Weights of a small transformer language model.
Architecture: learned positions, capped logits.
Training: a variant of Adam for these matrices, 300M tokens, 4583 steps.
MLP neurons of a small language model. Each row is named by its layer, matrix (down: output weights) and neuron, and shows model dimensions 144-239. Each number is 50 + 10 x the weight over its row's rms, rounded and kept within 0 to 99.
After each neuron's rows, "fires before" lists the tokens most often just after its 100 highest values on Wikipedia text that the model never trained on.

L7.down1336:55 28 60 58 70 60 47 50 32 54 58 49 61 52 45 44 53 55 38 46 61 63 55 66 44 19 35 76 57 59 40 29 46 61 36 37 44 40 47 37 26 63 53 52 47 50 41 51 51 61 80 51 60 44 64 39 46 34 45 35 45 52 41 34 58 40 44 67 59 42 46 60 49 55 49 39 45 50 64 52 45 44 64 37 52 41 50 49 43 56 23 56 64 53 47 48
fires before: ",", "|", "–", " |", " /"

L7.down726:35 59 46 50 40 41 56 51 46 45 58 59 43 43 50 48 56 40 53 55 60 46 60 43 63 63 65 63 40 37 70 44 63 31 45 44 45 48 54 50 62 48 34 62 44 56 52 49 66 55 41 44 48 59 48 42 32 79 60 44 49 49 57 36 51 66 44 41 53 54 54 52 58 60 60 52 60 49 68 63 44 56 70 47 43 59 54 41 47 60 43 41 39 57 51 41
fires before: "ed", "um", "or", "ack", "ist", "l"

L6.down70:41 32 41 55 47 38 49 78 44 41 43 79 30 50 46 55 50 73 45 36 39 45 41 68 55 50 56 47 62 61 40 59 43 53 31 42 46 55 56 50 31 47 54 70 32 53 57 70 59 50 61 62 56 57 52 63 30 39 50 50 41 35 46 50 66 47 50 32 51 48 50 38 46 53 46 47 43 48 62 51 52 50 64 44 49 43 46 73 48 43 41 32 60 56 50 42
fires before: "s", "un", "st", "la"

L6.down1053:44 52 51 46 47 46 43 55 60 37 49 61 51 46 51 43 47 47 56 40 50 50 47 50 50 74 59 63 46 50 55 60 44 46 44 50 60 57 49 43 57 57 45 41 55 70 49 53 29 57 50 57 44 56 61 52 69 39 46 56 51 57 42 42 52 46 41 47 46 59 36 32 46 52 53 36 50 52 50 56 40 37 47 53 47 50 33 29 54 66 43 33 55 65 54 49
fires before: " ", "y", "im", "n", "om"

L7.down89:38 49 51 66 33 37 60 48 55 48 56 56 54 57 61 54 54 53 47 56 42 45 43 63 43 36 52 53 55 31 64 71 50 58 45 51 47 55 50 55 64 48 45 50 47 61 63 32 62 33 45 50 49 47 52 54 76 52 48 55 55 61 50 42 34 57 62 39 52 49 63 40 52 47 60 44 35 46 58 43 64 57 53 56 45 45 42 58 57 56 63 44 56 48 52 64
fires before: "ed", " a", " ", " that", " to"

L3.down406:30 42 28 78 56 51 43 35 69 58 43 54 55 45 64 49 54 60 34 38 42 47 48 67 51 59 67 47 52 55 47 45 52 63 70 39 53 59 51 34 40 62 45 49 71 57 42 64 35 49 42 61 59 46 54 46 50 50 40 63 50 49 50 51 50 51 44 51 57 62 46 40 51 44 42 53 55 39 51 58 22 39 64 56 51 32 49 39 36 38 47 60 50 49 68 47
fires before: " |", ",", ".", ";"

L6.down448:52 46 62 50 52 39 48 58 51 65 42 45 48 48 60 41 28 56 61 57 54 63 56 60 56 63 49 58 58 48 65 55 49 57 67 67 47 47 60 63 55 62 50 54 34 51 39 55 66 40 48 38 59 58 48 37 29 42 46 39 47 50 52 43 53 47 58 65 51 35 37 51 51 53 59 53 61 52 57 52 73 50 46 33 50 51 50 58 34 51 45 58 61 53 30 52
fires before: "|", "ed", "-", "posed"

L6.down18:56 53 38 43 39 62 39 63 65 59 50 46 54 55 38 62 41 47 55 42 43 70 40 46 57 50 40 49 40 59 39 50 65 55 57 41 28 72 35 59 54 34 42 46 44 55 46 33 60 52 46 53 29 46 47 49 56 46 43 76 43 45 44 46 42 35 46 36 47 58 51 43 33 59 32 68 49 60 53 65 42 51 57 45 66 47 39 71 63 60 41 54 57 55 57 35
fires before: "il", "te", "ted", "tion", "un", "t"

L3.down1068:53 54 64 52 56 52 40 63 43 49 42 42 49 47 58 62 58 50 43 45 42 45 53 65 67 47 75 60 58 57 52 40 33 34 35 53 43 66 55 43 58 48 68 54 59 35 28 53 21 59 40 52 53 38 49 39 46 55 54 56 37 43 54 58 28 50 52 54 68 54 57 51 21 41 48 54 66 57 59 31 30 40 41 46 51 42 52 56 62 49 48 43 35 56 52 59
fires before: ",", ".", ":", "ur", "-"

L6.down1366:60 45 54 45 26 68 67 51 65 48 48 53 48 41 41 62 46 43 45 50 43 41 44 36 40 52 40 46 59 36 58 65 56 52 78 29 61 38 60 57 66 49 42 38 44 49 48 56 52 38 61 53 57 40 34 42 33 52 39 34 45 48 56 58 59 48 29 75 40 47 58 64 52 39 44 44 57 30 67 52 56 31 48 45 49 57 69 38 51 46 59 37 34 57 57 58
fires before: ".", "the", "on"

L7.down688:50 48 66 35 57 54 60 50 43 50 41 49 43 40 41 61 51 49 46 59 45 48 50 52 46 44 59 52 54 61 39 42 48 52 37 48 56 53 58 57 29 65 57 62 54 62 46 43 56 53 65 45 51 37 48 43 46 52 46 34 40 36 63 44 46 60 55 74 49 35 59 40 49 61 69 65 36 30 57 43 41 73 63 52 57 44 60 58 42 54 57 49 69 40 35 64
fires before: ",", "end"

L7.down808:51 51 46 56 22 35 42 57 39 60 57 31 61 63 27 53 45 33 45 42 54 41 33 52 54 38 46 42 65 45 51 38 52 53 55 20 57 32 53 42 57 60 36 52 46 58 49 54 62 43 48 57 48 41 51 53 34 55 47 45 39 50 57 36 24 51 68 52 42 56 58 49 32 49 51 62 54 56 41 48 65 48 41 42 53 32 29 54 56 56 25 46 53 48 54 49
fires before: "\n", "E", "q", "-"

L7.down1448:50 47 52 52 67 46 49 50 48 47 55 49 44 45 58 47 43 52 30 60 41 50 49 67 58 47 49 45 54 30 42 51 54 50 37 42 42 39 45 46 59 52 62 53 37 63 58 44 48 54 44 41 48 35 72 60 37 56 17 62 48 46 48 48 39 41 59 48 56 49 42 49 60 46 60 55 51 44 60 46 56 49 42 43 56 53 55 55 55 58 52 66 47 47 53 40
fires before: "s"

L7.down58:23 56 59 46 53 50 39 47 48 46 53 37 62 45 47 38 46 59 35 64 35 48 57 61 64 57 46 56 50 47 38 61 59 67 47 59 34 50 63 64 63 46 56 57 52 49 49 62 40 65 48 55 61 38 68 29 51 38 32 56 68 32 49 41 39 65 59 38 59 54 46 69 64 52 48 43 50 59 63 57 44 26 40 39 52 56 40 52 55 46 70 50 55 65 58 53
fires before: "|", "%", "ular", "|---|---|", "ul"

L3.down133:45 51 43 41 51 67 65 60 54 44 53 46 59 54 43 58 55 40 65 29 42 42 77 67 56 46 60 53 46 66 27 54 56 61 53 65 53 57 49 51 53 24 45 62 64 52 66 35 48 50 42 54 37 55 35 61 48 34 38 51 53 44 64 41 25 48 64 34 51 37 50 48 60 40 46 41 76 54 28 50 45 54 44 25 34 48 44 58 44 49 42 49 48 46 46 52
fires before: "\n", "---|---|---|---|", "-"

L6.down998:29 42 63 58 53 45 21 58 57 33 45 59 64 53 63 41 53 59 70 47 61 59 60 61 38 48 28 52 42 43 56 44 48 48 47 42 36 67 39 49 58 63 55 53 57 59 63 47 37 53 44 47 43 42 43 58 50 51 47 64 61 51 65 42 30 39 43 38 35 51 21 31 37 58 60 34 48 59 50 58 35 36 64 57 30 68 56 56 64 68 57 41 63 66 42 42
fires before: " ", "y", " in", " a", " ex", "other"

L3.down1075:49 56 47 43 45 73 34 60 52 58 52 56 56 52 44 53 45 48 34 56 63 54 33 30 36 36 63 52 50 63 43 42 24 63 57 56 58 63 44 46 55 45 68 62 61 46 52 49 44 47 41 60 59 41 57 34 42 47 49 50 52 60 43 66 18 47 62 52 41 61 39 60 47 47 41 44 34 61 37 49 46 50 60 42 32 48 65 59 34 52 48 32 40 70 51 75
fires before: "\n", "born", " is", "S", " was", "L"